Weights of a small transformer language model.
Size: 10 layers, width 256, 4 heads of 64, MLP 1024 ReLU, vocabulary 8192, 10.1M parameters.
Architecture: LayerNorm before each block, learned positions, biases.
Training: a variant of Muon for these matrices, 372M tokens, 6139 steps.
MLP neurons of a small language model. Each row is named by its layer, matrix (up: input weights) and neuron, and shows model dimensions 64-191. Each number is 128 + 24 x the weight over its row's rms, rounded and kept within 0 to 255.
After each neuron's rows, "fires after" lists the tokens most often just before its 100 highest values on Wikipedia text that the model never trained on.

L4.up52 [140 130 159 115 104 131  93 128 139 132  92 143 122 135 139 118 170 182  88 139 114 120 159 102 131 125  94 134 138 155 104 148 152 139 151 131 104 126 166 152 139 109 113 135 180 164 104 116 114 101 106 108 136 137  93 131 106 100 164 118 120 152  92 130  97 139 118 161 114 120 172 120 168 150 139  71 128 117  84 106 151 103  92 106 184 127 111 138 161 135 133 143 147 101 158 114 124 131 108 143 133 149 105 136 127 141 122  98 128 151  89 147 152 149 125 176  61 112 144 109 127 161 110  81 117 146 101  75]
fires after: " ", " re", " that", " not"

L4.up1014 [135 155  98  95 173 132 131 108 112 133 140 162 127 128 140 121 127  86 113 131 167 122 165 129 158 114 124  93  79 193 128 127 101 134 141 119 112 100 160 147 109 120 144 142 162 131 144 124 138 136 136 145  86 108 139  82 146 162 130 122 170  91 109 125 170 141 118 144  94 143 120 102  95 153 136  92 169 159 126 122 136 144 105 147 114 148  82 108 141 167  97 138 137  86  90 101 126 125 143 141 121 112 122 156 137  83 121 159 119 172 145 131  86 133 147 121 132 104 127 155 128 103 113 118 149 109 108 138]
fires after: " ", " the", " in", "1"

L5.up294 [122  99 163 143 121 111 146 152 113 130 135 120  96 114  66 105 108 124 142 131 151 117 144  88 156 127 182 132  72 124 119 112 139 152 138 142 103 146 169 138 140 117 139 138 119 143  99 142 143 138 130 127 156 123 134 158 129 122 120 136 109 152 119 141  95 168  78 161  99 126  93 155  93 143 145 143 130 108 147 157 120 145  86 135 121 151 109 121 146 107 102 100  94 138 137 162 123 168 149 121 171 101  96 110 102 107 101 172 106 108 114 164 116  88  85 128 124  91 134 142 163  78  90 137 152 149 143 152]
fires after: " the", " Cor", " of", " The", " for"

L7.up695 [158 119 115 143 113  85 143 114 127 139 145 157 150 170 126  96 128  84 156 113 128 145  97 129 128 130 129 134 195 139 129 121 140 146 109 127 171 137 151  78 125 149 145 125 157 137  96  96 130  93 151 118 159  45 132 160  91 101 149 126 155 148 158 137 138 139 140 126  68 129 125  97 102 131 167 100  98 132 138 108 107 105 133 105 103 106 135 135 146 141 102 103 141 106 168 109 109 142 119 170 129 125 179 125 168 118 145 190 137 123 132 157  98 121 133 151 123 144 153 130 122 115 121  83 117 133 145 137]
fires after: "-", " |", ".", "\n"

L5.up764 [115 148 152 127 119  87 109 113 129  75 103 154 190 157 139 147 110  87  86 147  82 154 139  97 152 142 137 122 104 184 168 135 123 130 129 147  91 109 191 122 125 147 118 154 143 147 116 138 155 111 163 140 115 140 113 137 131 134 134 132  86 142 125 111 172 113 171 105 115 130 121 114 129 146 125 118 113 132  87 111 110 182 131 100 127 135 140 163 152 111  83 143 120 115 125 106 127 127 147 138 158 108  99 104 137 139 110  93  92 141 152 129 123 154 106 132 118 110 142 131 127 112 186 167 134 145 120 115]
fires after: "\n", " ", " L", ","

L7.up398 [117 156 148 128 127 113  97 156 127  89 139 115 103 107 144 159 117 100 127 141 115 145 136 163  91  99 126 141 135 125 138 127 148 136 140 131 170 132 173 147 127 163 123 132 117 112 124 117 121 143 124 123 144 154 138 184 148 118 107 160 150 113 131  97 115 125 127 119 103 128 121 110 134 160 106 112 168  79 159 141 137 136 123 151 130 109 139  97 100 140 104 111 131 104 117 156 130 151 155 145 116 141 129 125  98 122 101 134 128 110 150 181 108  60 118 120 122 154 161 146 162 130 115 141  97 114 138 120]
fires after: " ", "2", " ("

L5.up155 [119 145 158 152 168 101 128  87 165 127 108 146 186 137 149 121 135 123 167  95  96 115 123 126 112 100  97 115 115 114 132 120 132 127 128  95 140 119 161 137  86 131 132 113 163 120  91 109 116 152 130 117 139 141 124 220 153  83 141  89 156 155 121 108 102 128 146 111 114 112 129 110  57 111 141 152 108  80 160 184 148  98 117 147 136  51 171 132 101 136 159  95 127 127 123 154  84 148  96 141 152 135 155 140 125 106 120 149 134 121 164  98 128 162 120 132 134 128 132 129 117  73 143 137  82 122 136 156]
fires after: " of", "'", " is", " one", " among", " W"

L7.up554 [102 117 131 135 169 114 159 134 125 125 131 113 127 128 150  93 120 117 152 142 124 175 143 118 137  92 115  92 145 125  99  96 136  90 140 152 152 131 107 130 125 121 162 107 175 134 114 141 129 160 172 151 141 147 101 140 124 131 106 136 124 184 146 100 118 142 133 125  91 134  74 154 116 135 145 105 119  89 157  87 140 160 145 148 128 121  90 126 157 137 130 169 115 120 146 108 141 181 105 153 116 127 156 104 133 151 121 158 130 178 175 142  95 159 135  85 107 111  96  98 133 134 144 124 127 126 117 137]
fires after: " |", " –", "-", " of"

L7.up750 [148 163 108 117 115 151 121 132  64  91 118 143 102 158 152 142 119 146 140  80 129 115 118 121 128 149 155 104 137 138 139 169 164 168 146 143 139 158 126 110 142 152 140 127 100 116 122 124 152 110 132 152 126 125 124 136 165  93 135 129  90 133 136 130 146 101 128 126 129  98  95 119 123 105  83 128 122 143 137 115 142 130 111 122 149  71 102 150 114 139 147 132 128 143 100 171 108 162 121 134 121 116 135 172 112 108 147 139 152 174 106 116 136 135  83 167 111 134  89 129 155 135  90 135 108 146 163 132]
fires after: "9", "0", " Mc"

L5.up301 [104 168 106 103 104 127 149 176 112 109 128  91 187 109 190 119 102 149  81 149 130  98 168  83 126 120 132 103  84 117 151 106 136 163 151 130 123 142 160 129 117 116  92  95 126 118 140 100 139 118 164 133 110 138 110 124 127 105 101 159 183 151 108 148 125 128 166 144 122 157 132 105 124 130 124 149 129 138 111 104 176 142 126 126 118 126 109 140 151 148  80 109 138 113 156 131 155 145 132 120 173 129 108 111 107 113 163 171  76 173  99 118 157 127 117  91 156 111 120 128 112 134 101 136 108 119 133 147]
fires after: ",", " and"

L5.up253 [148 118  76 180 123 146 137  92 101 141 149 123 131 139 111 174 118  81 111 122 121 157 138  98 139  94 102 136 114 140 133 169 136 156 115 140 148 141 116 139 115 105 141 110 128 138  93 137 173 114 135 146  85 108 160 136  82 129 145 175 121  95 179 135 163 139  97 165 136 122 136 140 108 137  85 148 146 138 138 113 149  93 145 159 129 114 135 119 119 108 125 151 103 131 164 127 123 135 115 143 144 107  83  93 132 112 119 151 134 137 195 150 130 133 118 184 163 123 155 108  98 130  88 117 114 102 138 133]
fires after: "s", " f", "S", "-", " Re", " F"

L4.up182 [223 186  96 130 143 126 150 132 138 160 149  98 154 139 191  96 161 110 125 140 120 149 137 145 147 136 104 141 127 160 120 148 116 122 128 159 155 115 150 137 118  98  97 123 148 113 137 153 128 156  82 136 108 129 134 167 142 115 158 115 141 182 117 155 151 117  86 124 117 112 113 117 132 123 151 120 160 125 171  98 127  89 117  84 131 140 121 119  98 147 120 104  98 113 130 131  79 143  79 117 102 139 142 131 173 121 116 116  82  98 111 132 120 121 142 140 115 132 128 139  98 145 119 153 135 121 136 120]
fires after: "2", "1", " on", " ", " re", "On"

L5.up509 [129 163 115 154 132 145 102 124 112 118 140 121 138 143 154 155 161 147 167 114 117 144 144 181 117 149 151 113 141 101  94 136 136 119 185 146 172 117 127 145 112 131 149 127 110 132  63 136  71  95 159 167 120 132 128 115 150  97 128 145 100 124 131 124 125 118 106 134 147 136 136 170  92 151 105 138 129 128 146 152 107 141 135 138 108 111 148 114 106 142 107 129 122 130 148 122 137 117 144 111 109 111 141 134 140 138 120 148 141 110 123 154 105  87  82 127 172 124 117 136 109  97  87 125 129 102 152 171]
fires after: ":", " ", " Is", " En", " under"

L4.up608 [116 103 127 132  94 131 119 108 100 138 177 152 133 108 119 134 102  96 125 137 109 122  98 146 116 116 155 150 109 165  91 102 138 123 108 148 115  96 149 136 116 122 110 131 125 136  87 128 131 150 176 150 152 124 136 110 142 117 120  79 130 112  87  86 149 135 155 121 100 158 126 133 128 136 124  96 156 149 117 105  82 144 132 115 134  98 158 136 107 147 110 145 143  77 112 115 187 166 121 146 165 107 124 160 153 115 109 129 106  84  82 160 119 124 142 156 155 146 117 122 150  44 131 133 169 119 114 122]
fires after: " the", " at", " ", " W", " (", " a"

L5.up787 [116 131 149 121 131 141 146 200 137 113 153 162 150 107 174 122 110  81 129 126 152 150 113 137  99 113 121 125  80 137 143  92 143 125 127 152 127 147 163  89 124 135 124 131 158 107 115 127  88 135 107 135 124 110 110 119 113 148 137  62  94 148 139 160 123 113 139 130  93 129 132 140  89 134  93 162 149 119 114 104 116 104 110 102  97 129  68 158  96 150  91 102 104 157 116 165 121 179 110 152 116 102 142  97 112 120  96 129 121 121 101 169 159 147 155 136 101 168 132 112 125 137 128  87 129 138 144  87]
fires after: " on", " side", " On"

L7.up994 [105 154 156 115 109 117 123 120 115 150 131 114  93 150 151  98 109 111 108 140 126 123 122 126  94 140 112  76 111 127 110 140 163 115 118 151 155 149 129 134 149 119 144 101 123 202 103 132 132 152 110 143 113  70 113 136 137 110 118 147 152 130 108  96 136 120 171 146 125 121 128  90 122 139 122  90 139 126 161 131 106  93  89 137 146 123 102 146 146 100 124 128 119  88 157 144 104 138 149 165 183 100 142 134 183 128 164  97 114 112 153 131 168 126 145 145  94 137 183 154 114 123 128 143 174 138 127 115]
fires after: " ", " (", "\n", " comp"

L4.up177 [115 133 124 123 139 131 142 114 168 119 127 101 122 125  91 123 117 147 156 168 119 128  80 141 158 116 127 143 134 172 170 157 115 101 128 149 168 131 120 140 131 148 168  85 133  98 112 145 124 133 165 134 147 137 128 156 104 129 129 138 137 182  88 142 107 152  87 154 143 115 133 145 121 172 156 135 159 116 153  89  66 129 100  96 136 140 139 127 156 135  92 119 148  86 137  87 167 123 173 136 157 144 119 104 131 130 112 117  97 136 143 163 113 119  69  96 134 120  93 101 134  71 132 137 163 105 143 134]
fires after: " |", " for", " Al", " at", " of"

L4.up627 [124 133 141  78 159 127 129 122 113 126 140 157 143 130 119 163 110 110 116 162 118 137  97 101 118 139 142 152 136 136 129 137 155  89  76 117  86 151 150 132 140 104 135 137 169 133 115 120 131 148 121  94 125 143 121 152 180 151 146 132  86 138 128 122  93 127 124 154 155 167  98  82  76 138 109 155 163 112 121 109 127 161 122  94 108 103 107 119 112  96 168 156 151  89 122 153 168 130  93 129 122 146 160 129 105  89 131 124  95 133 141 128 107 110 151 106 119 156 185 130 154  92 115 105 139 133 179 121]
fires after: ".", "5", "6", "1", "4", "3"

L4.up429 [140  96 106 143 161 154 102 122 165 103 131 165 142 104 101  97 150  86 113 120 118 108 142 151 116 118 142 129 145 139 104 112 170 129 141  79 137 115 148 102 143 144 115 133 149 157 104 117 131 182 135 114 137 120 119 150 141 126 118 154 143  89 113  98  54 134 162 133  68 109 106  71 169 127  76 121 115 119 168 118 144 142 123 165 145 128  92  98 120 119 113 106 130  94 140 180 166 145 128 154 149 144 122 116 122 133 131 174 144 142 142 117 117 125 129  86 172 157 114 151 156 127 127 163 123 172  87  96]
fires after: "\n", " (", "'", " de", " as"

L4.up839 [121 136 129 133 108 128  84  98  64  95 153 135 108 148 109 127  96 107 120 114 123 162 114 105 170 160 152 107 138 129 172 130 147 115  88 146 104 155 152  86 110 114  89 176 125 178 114 182 154 147 124  92 102 136 115  91 128 173 111 146 172 120 142 132 150  82 105 170 141 115 162 144 140 130 134 141 151  87 121 151 164 106 120  71 128 129 105 144 141 135 109 204 137 155  84 121 126 125 128 131 117 119  85 124 126 138 122 125 118 109 141 169 154 134 147 140 149 156 112  90 154 121 145 143 116 160 145 137]
fires after: " ", "1", "s", "qu"

L5.up442 [102 114 128 103 113 134 123 148 118 107 194 105 121 164 127 104  98 106 139 179 125 139 136  76  86 165 113 173 157 113 160 138 102 107 130 153 116 104 127 121 139 134 127 109  95 116 120 103 112 150 110 118 149 164 104 114 127 114 151 136 120 134 168 133 128 130 140 140 148  73 123  86 153 142 119 142 153  85 147 145 142 135 104 162 149 147 146 124 131 159 117 129 156  79 116 165 143 140 123 137  95 104 108 131 120 122 124 168 118 138 127 144  99  81 163 148 136  83  66 136 129 111 129 102 128 133 169 118]
fires after: "2", "0", " ", "1", "4"

L5.up601 [106 155 121  92  89 140  96  91 129  99 125 116 110 138 127 161  98 105 124  97 138 132 124 129 147 128 127 126 122 155 108 138 156 108 140 125 143 152 152 169 141 117 158 183 139 134 179  94 138 201  96 181 120 148 124  95  98 142 140 140 101  71 111  91  67 130 167 110 128 110 109 142 140 149 102 136 183 158 159 147 120 168 135 122 106 172 107 125 120 117 146 162 112 134 127 147 132 167 130 133 104 100 123 138 149 119 114  69 151 123 136 123 140 157 124 142 153 154 120 131 116 148 126  96 133 143 111  85]
fires after: " ", " |", " (", " re"

L4.up203 [108 182 110 112 178 148 117 159 134 109 176 132  98 182 119 121 105  96 116 159 104 116 126 139 125 151 145 119 165 117  99 116 153 114 126 161 139 109 166 141 123 163 132 145  84  82  76  87 132 150 130 151 122  86 160 114 110 135 148 151 146 113 108 119  93 118 101 147 135  95 164 165 142 147 113  99  96 141 171 132 132 133 136 122 161  96 104 125  90 138  99 118 100 133 147 111 130 146 127 159 178 139 140 146 152 137 113 125 112 124 104 116 124 141 120 164 168 137 113 156 146 144 131  96 103 116 160 132]
fires after: " ", "-", " (", "–"

L7.up762 [176 158  82 128 163 127 130 123 160 107  86 127 130 179 148 143 119 120 130 151 116  92 105  98  93 125 152  96 112 114 109 174 107 117 137 163 137 100 159  78 129 121 140 146 171 110 130 109 116 166 133 147 145  92 162 162 134 132  64 192 149 117 110 131  97 118 168 172 105 120 113 137  98 176 142 165 111 144 124 123 150 133  91  94  95 149 120 147 118 146 133 105  99 132 128 144 131 123  84 144 127 135 137 114 108 113 147 134 107 101 142 140 145  82  87 129 154 129 142 127  88 114 117 151 135 143 128 100]
fires after: " In", " in", "In", " Mid"

L5.up651 [193 131 179 109 129 118 112 123 128 121 164  99 104 130 155 148 146 142 108 139 119 115 151 125 113 121 164 140  84 105 124 126 155 144  96 158  87 150 170 113 130 120 116 130 149 175 136 101 102 123 114 145  99 142 141 148 132 159 148 159 172 149 116 126 136 130 151  89 118 107  76 105 108 107 132 120 138 136 144  94 119 132 130  97 118 110 153 143 155 124 122 131 124 107 107 116 118 130 127 142 130 165 109 122 159 114 172 140 137 137 107  84 154 113 121  98 136 151 172 115 133  92  96 120 148 127  96 100]
fires after: ".", "4", "3", "5", "0", "6"

L4.up3 [110 156  79 141 138 142 129  88 112 111 134 122 155 101 105 150 159  89 142 172 118 120 137 111 153 150 134 120 151 136 151 125 131 138 101 100 123 139 103 110 143 160 137 109  89 124 119 135 151 127  71 133 107 115 164 132 123 107 100 127  99 160  78 130 119 132 140 168 143  94 115 150 142 118  86  95 125 114 157 126 122 133 135 153 137 130 134 121  87 147 122  92 131 130 103 146 173 102 102 137 116 144 105 160 131 139 104 139 170  87 177 116 140 118 170 150 142 129 123 121  75 112  95 147 105 146 165 103]
fires after: "P", " F", "s", " p", "S", "F"

L4.up479 [130 109 117 105 144 161 120 142 153 110 115  95 108 172 114 108 131 123 161  81 108 104 137  99 123 125 150 131 120 132 167  92 178 118 123 141 109  72 129 111 121 131 114 124 126 100 107 137 128 130 127 161 126 103 147 164  96 112 134 108 110 153 139 108 149 140 153 162 119  88 136 137 145 151 109  92 154 145 165 128 122 140 127 100 118 155  90 124 119 153 129 109 112 120 120 114 150 129 162 158 128 119 100 181  85 103 168 103 121 113 128 170  99 103  87 140 141 161 172 167 131 135 154 137 135 131 116 129]
fires after: " ", " ("

L5.up763 [112 158 184 137 123 123 141  88 119 172 142 112 120 127 114  84 123 111 113 101 158 148 119  91 166  97 138 158 113 148 152  95 114 101  98 134 112 190  96  84 123 149 120  74 155 160 133 133 107 171 125 141 124 108 128 135 103 106 126 117 102 175 119 153 125 120 196 132 156 138 142 142 133 122 165 167 143 131 128 138 115 114 155 103 110  89 139 107 142 149  85 141 159 154 153 138 151 125 103 137 139 116  99 109 117 132 125 115 122 150 141 116 150 111 120 112 138 128 107 158 136 121 166 165  76 120 137 128]
fires after: "th", "M", " Sch", "ch", " L", " September"

L7.up764 [138 156  79 144 146 123 119 132 116 162 153 164 119 121 143 119 156 129 156 136 119 119 121 135 121 129 148 130 113 173  82 110 153 101 146 168 165 112 123 160 131 117 107 140 122 149 156 153 138 130 117 136  86 102 139  88 149  73 164 127 160 140 130  55 111 115 148 143  99 103 146 180 102 134 106 154 168  89 162 122 123 117 147  90 143  81 110 121 121 109 125 126 138 136 112 154 119 136 153 157 155 116 122 134 147 174 118 134  80 142 132  90 117 130 151 143 111 138 136 116 121 145 127 111  93 125 144 103]
fires after: "0", "-", " ", " \""

L4.up403 [121 132 107 131 121 143 124 133 146 178  82 142 108 131 128 116 104 161 157 150 127 117 157 137  85 110 121 127 127 157 112 187 112 111 148 102 104 111 104 152 118 126 161  87 100 128 141 134 136 139 145 104  95 163 103 121  90 110 153 115 117 128 123 180 151 101 126 168 131  95 178 113 113 130 130 145 123 148 144 149 104 169 159 123 149  84 122 115 111 135 146 129 161 141 145 108 110 128 128 173 135 161 136 147 129 125 103 162 136 115  81 117 120 107 106 150 149 159 129  97 106 117 155  79 102 157 143  99]
fires after: " to", " ", " would", " re", " can"

L4.up132 [128 120 145 142 123 134 105  97 127 136 137 156 166 118 130  94 133 113 137 124 143 116 167 154 106 114 153 139 105 213 137  96  66 174 149  80 107 108 145 125 114 152  63 109 140 127 112 140 120 143 125 125 123 110 133 127  97 182 152 116 134 122 131 154 168 124 145 131 159 140 160 155 121 107 128 123 137 134 132 163 134 100  92 128  91 119 102 138 121  97 142 166 119 108 136  95 118 171 146 144  94 126 163 146 162 139 112  92 170 127 109 138 142 133  96 150  79 119 129  93  84 130 116 137 146 145 134 145]
fires after: " ", " was", " to", ",", " December", " November"

L7.up873 [106 134 153 101 128 131 111 148 100 166 132 119  85 167 128 167 133 121 157 114 156 135 141 132  95 156 124 144 171 121 142  84 159 115 111 177 147  61 139  91 138 128 112 112 136 124 121 139 115 134 155 119 111 115  77 110 146  99 168 155 110 115 174 116 127 144 118 157 125 135 126 141 104 116 129 161 122  72 130 119 128 107 138 120 104 140 141  81 137 123 128 150 154 153 126 120 115 131 167 170  98  99 133 127  94 131 105 156 136 141 124  88 161 176 133 106 100  91  94 136 123  74 170 113 143 130 157 124]
fires after: "0", "1", "3", "5", "4", "8"

L4.up162 [111 102 101 115 138 163 126 138 156 147 125  87 153 108 108  97 157 107 162 108  92 127 170 183 133 120 110 147 106 113 105 167 119 145 157 158 112 170 149 167 143 160 153 172 117 134 129 157 131 119 101 155 146 156 112 145  88 133 144 137 125 125  95 126 127 125  93 144 111 105  79 115 104 126 110 115 129 151 203 157 136 184 178 137 106 142 135 138 142 130 102 114 150 125 159 175 130 115 134 132 114 142 137  97 128 133 130 123 179 111 141 131 107 107 118 111 143 158 172 150 169 116 150 126 153 127 105 155]
fires after: " ", "–", " con", " re"

L5.up454 [126 136 128 122 180 176 132 115 128  91 121 113 101 115 127 135 111 120 103 147 111 108 157 102 164 137 151  99 154 129 129  88 198 105 166 150 117 111 128 140 117 105 115 128 111 125  97 106 109 158  94 137 128  61 183 117 137 138 154 150 145 189 117 155 133 104 133 133 113 118  88 136 116 137 116 126 103 127 130 153 137 154 135 114 102 108 129 130 104 140 153 135 128 120 171 187 141 124 159 156  88 135 108 140 166 120 131  89 115 111 148 163 108 127 132 151 154 122  87 161 115 141 148 129 157 164 143 136]
fires after: "-", "s", "–", " T", " F", " Bar"

L7.up624 [143 133 125 111 121  79 165 106 187 103 103 158  74  81 101 152 185 150 133 154 112 132 157 150 125 137 129 123 124 143 104  76 149 115 124 135  90  64 111 112  97 107  68 132 141 150 146 143 129 112 121 117 146 104 119  68 105  87 128  95 148 114 118 144 134 135 150  98 125 175 105 137 121 115 148 144 126 143 115  90  99 156 102 124 127 143  92 106 129 147 138 123  66 114 129 156 166 141  83 119 153 138 145 139 109 132 105  77 107 140 142 108 153 123 105 143 111 119 112 142 152  80 154 151 147 144 134 142]
fires after: "\n", " such", "s", "D", ","

L7.up23 [162  95 145  93 139 162 136 137 127 144 140 148  91 143 118 110 114 110 153  86 123 109 107 138 117 134 183 136 159 148 167  91 116  76 146 158  84 132 123 115  88  92 119 150 124 122 117 112 111  92 115 144 115 120 143 126 121 145 125 142 147  99 131 156 101 115 157 110 151 115 120 119 149  90 157 122 112 138  71  89  96 123 132 111  97 131 132 105 127 122 103 149  89 142 136 130 195 128 117 118 121 117 103 122 132 102 156 112 155 131 135 114 139 134 150 130 100  89 119 130 141 154 132 116 157 138 164 126]
fires after: "0", "9", "5", "8", "."

L5.up992 [155 119 168  92 120 131 123 105 116  93 128 141 111 174 133 150  90  94  86 105 116 132 136 115 121 144 124 123 130 133 130 135 128 171 124 125 132 139 160 150  98 117  67 117 138 144 136 106 140 160 134 175 145 137 109 148 133  92 109 152 101 164 137  92  95 145  95  91 136  84 120 108 132 141 136  94 148 141  99  87  88 130 109 113 117 159 138 128 133 160 152 196 152 114 153 173 119 135 128 115 144 127  78 124 139 110 140 132 123 117 153 141 173 155 169 153  98 119  98 111 172 112 106 138 131 136 106 131]
fires after: " |", " ", "1", ","

L4.up534 [ 85 148 101 146 153 139  88 135 136 102 121  87 161 157 146 150 100 129 151 101 128 107 164  68 106 103 149 120 108 146 106 117 118 133 130 101 135 135 113 186 115 116 128 112 112  90  99  90 167 108 143 119 114 128 113 123 146  96 127 133 101 107 162 130 131 143 120 143 155 103 119 136 167 116  96 157 127  93 135 154 149 136  73 166 121 107 148 115 148 136 134 110 136 134 136 158 152 121 130 172 137 114 169 156  97 111 151 193 122  72 130 122 141 117 169 156 141 146 119 108  93 133 152 148 149 135 109 118]
fires after: " and", " It"

L4.up845 [107 149 112 121 128 130 129 108 114 146 155 133 151 122  95 113 123 115 128 156 151 121 118 117 143  93 145  69 124 141 182 131 192 123 145 168 129 131 154 138 141 136 106  94 115 140  88 147 115 137 187 118 131 147 106 147 131 130  87  97 165 130 117 121 121  99 106 151 180 111 121 112  77 123 139 105 140 153 156 127 142 164 143  94  99 151  75 140 115 139 125 163 113 124 144 133  81 124 159 165 173 108 107 143 128 143 122 138 135 157  72 127 116 157 100 117 148  75 133 170 141 146 109 131 155 113  98 115]
fires after: "1", " in", " In", " As", " Con", " A"

L4.up112 [123 104 135  99 115 131 128  76  92 111 110 139 135  95 130 128 121 110 138 117 123 134 136  92 113 134 127 119 126 119 162 163 115 130 150 135 142 103 136  78  94  96 163 134 142 139 149 107 138 111 159 171 173 122 131 132 145 129 165 159 163 107 122  91 139 130 125 161 136 136 112 155 130 168 135 125 153 157 168 100 132 200 127 144 150 125 110 146 107  92 122 136 109 128 138 131 127 135 146 126 148 134 130 160 109 158 113 146 146 110 140 132 102 136  55 105 115 205 141 135 131 150  77  81 104 131  69 126]
fires after: " In", " in", "in", " ex", " Con", " con"

L7.up91 [120  96 108 133 122  96 128 152 139 154 144 143 115 121 152 109 134 112 145 165 111 124 129  90 148 187 182 127 112  89 100  90 121 124 120 126 161 109 145 149 141 182 129 101 116 119 105 125 119 117 161 155 158 114 147  93 156 126 147  73 144 119 140 121 115 125 102 131 124 154 144 133 105 136 130 138 108 153 153 100  91 136 160 128 156 149 133 166 121 103 147 149 126 131 154 155 127 117 111 132 104 102 115 165 132 128 156 107 151 152 120 146 143 157  95 126 205 133 104 151 119  85 147 128 108  96 129 142]
fires after: " ", " B", " a", " D", "R", " L"

L4.up535 [139 131 108 155 131 134 156 153 118 128  95 159 111 134 127 151 156 155  83 157 133  87 120 153 153 105 138 110 108 136 128 104  87 190 101 140  80 115 136 104 124  85  71 117  82 153 161 157 129 116 128 159 106 116 145 121 136 103 142 109 156 142 105 117 133 121 158 138 100 134 129  93 132 135 111 134 137 129 138 140 153 149 138  67 162 107 114 114 138 126 179 159 110 120 138 123 154 139 109 133 123 124 110 116 119  93 139  97  97 124 119 157 106 111 135 145 109 113 170 100 133  77 133 119 120 118 114 109]
fires after: "s", " such", "d", "ors", "ed"

L4.up225 [112 117 145 165 112 138 151 105 114 150 171 120  88 181 124 119 106 135 156 119 127 155 156 126 150 129 106 115 125 116  86 146 133 118 100 164 129 120 132 105 104 114 140 105 144 148 136 117 145 175 161 107  88  96 149 101 115  80 111 115 137 151 103 135 138 126 143  89  90 134 127 178 117 157 150 111 157  83 112 114 142 180 116 121 121 120 120 149  80 129 128 144 118 104 106 181 121 146 120 160 116 163 147 132 124 103 156  93  66 192 148 148 125 104 120 155 125 112 116 137 113 149 106 134 141 128 158 159]
fires after: "S", "-", "–", " S", " Mc"

L4.up472 [115 146  95 171 104  96 120 130 137 147 115 141 135 118 160 115  98 120 108 162 177 123 135 130 169 163 106 127 114 160  83 157 136 129 139 136 131 137 150 132 149 130  77 135  88  91  97  72 146 141  97 145 121  74 136 139 140 119 152 147 139  99  80 100 114 100 146 131  98 145 127 102 113 164 134 117 164 112 146 170 153 146 121 132 105 116 108 119  94 113 156 127 124 125  97 151 115 155 106 153 188 140 147 135 128  97 103 102 104  90 105 149 123 104 165 129 112 152 106 126 111 123 101 134 142 133 127 143]
fires after: "\n", " (", "A", "N", " \""

L4.up76 [133 162 112 132 133 149 136 113 128 102 161 110 135  83 132 129 154 127 157 172 137 112 120 117 145 163 155 115 149 133 118  88 117 152 144 118 149 166 118 151 150 121 122 110 136 157 116 110  95  97 155 137 159 116 130 112 159 107 111 127  91 150 135 173 119 164 100 144 144 115 117 136 115 124 123 148 132 122 165 182 118 122 110  88 134 126 151 116 105 121  94 119 189 122 171 120 155 106 118 134 122 122 118 143 127 177 111 167 147 159 144 101 126 135 123 114 108 126 156 140 150 142 123 154 143 138 171 106]
fires after: " of", " by", " the", " with", " for"

L7.up724 [109  91  71  97 139 178 105 122 130 105 140 123 133 134  99 120  73 162  93 140 150 123 101 132 157 100 102  74 151 169 125  87 154 117 126 157  82 141 149 153  97 149 147 159 115 102 100 114 126 115  92 159 151  94 155 128 139 117 170 140 114 202 156 153 115 118 164 137 119  89 132  93 114 127 134 152 134 143  89 128 104 146 157 109 162 103 120 142 117  98 146 119 135 127 112 183 101 122 181 125 131 122 118 158 149 120 148 119 138 162 142 113 118 127 148 201 188 124 134 131 100 131 115 137 139 126 166 139]
fires after: " Ka", "-", "ek", "k", " Mc", "J"

L4.up2 [ 94 140 135  92 128 131 147 118 131 130 125 160 129 116 131 143 107 160 121  75 153 157 145 113 125 150 183 124 162 122 164 110 118  72 110 143 140 113 157 108  97 103 157 137 127 161 111 101 147  81 130 155  85 158  86  84 109 110 119 158 136 132 138 112 130 125 141 147 132 146  76  96 140 126 158  98 114 124 109 149 125  98 138 128 141 107 145 119 126  92 139 143  93 105 113 143 168 148 142 150 139 167 145 108 126 143 127 125 105 131 131 135 124  75 101 148 140 123 104 173 123 107 125 143 113 165 109 171]
fires after: " In", " con", " in", " At", "E"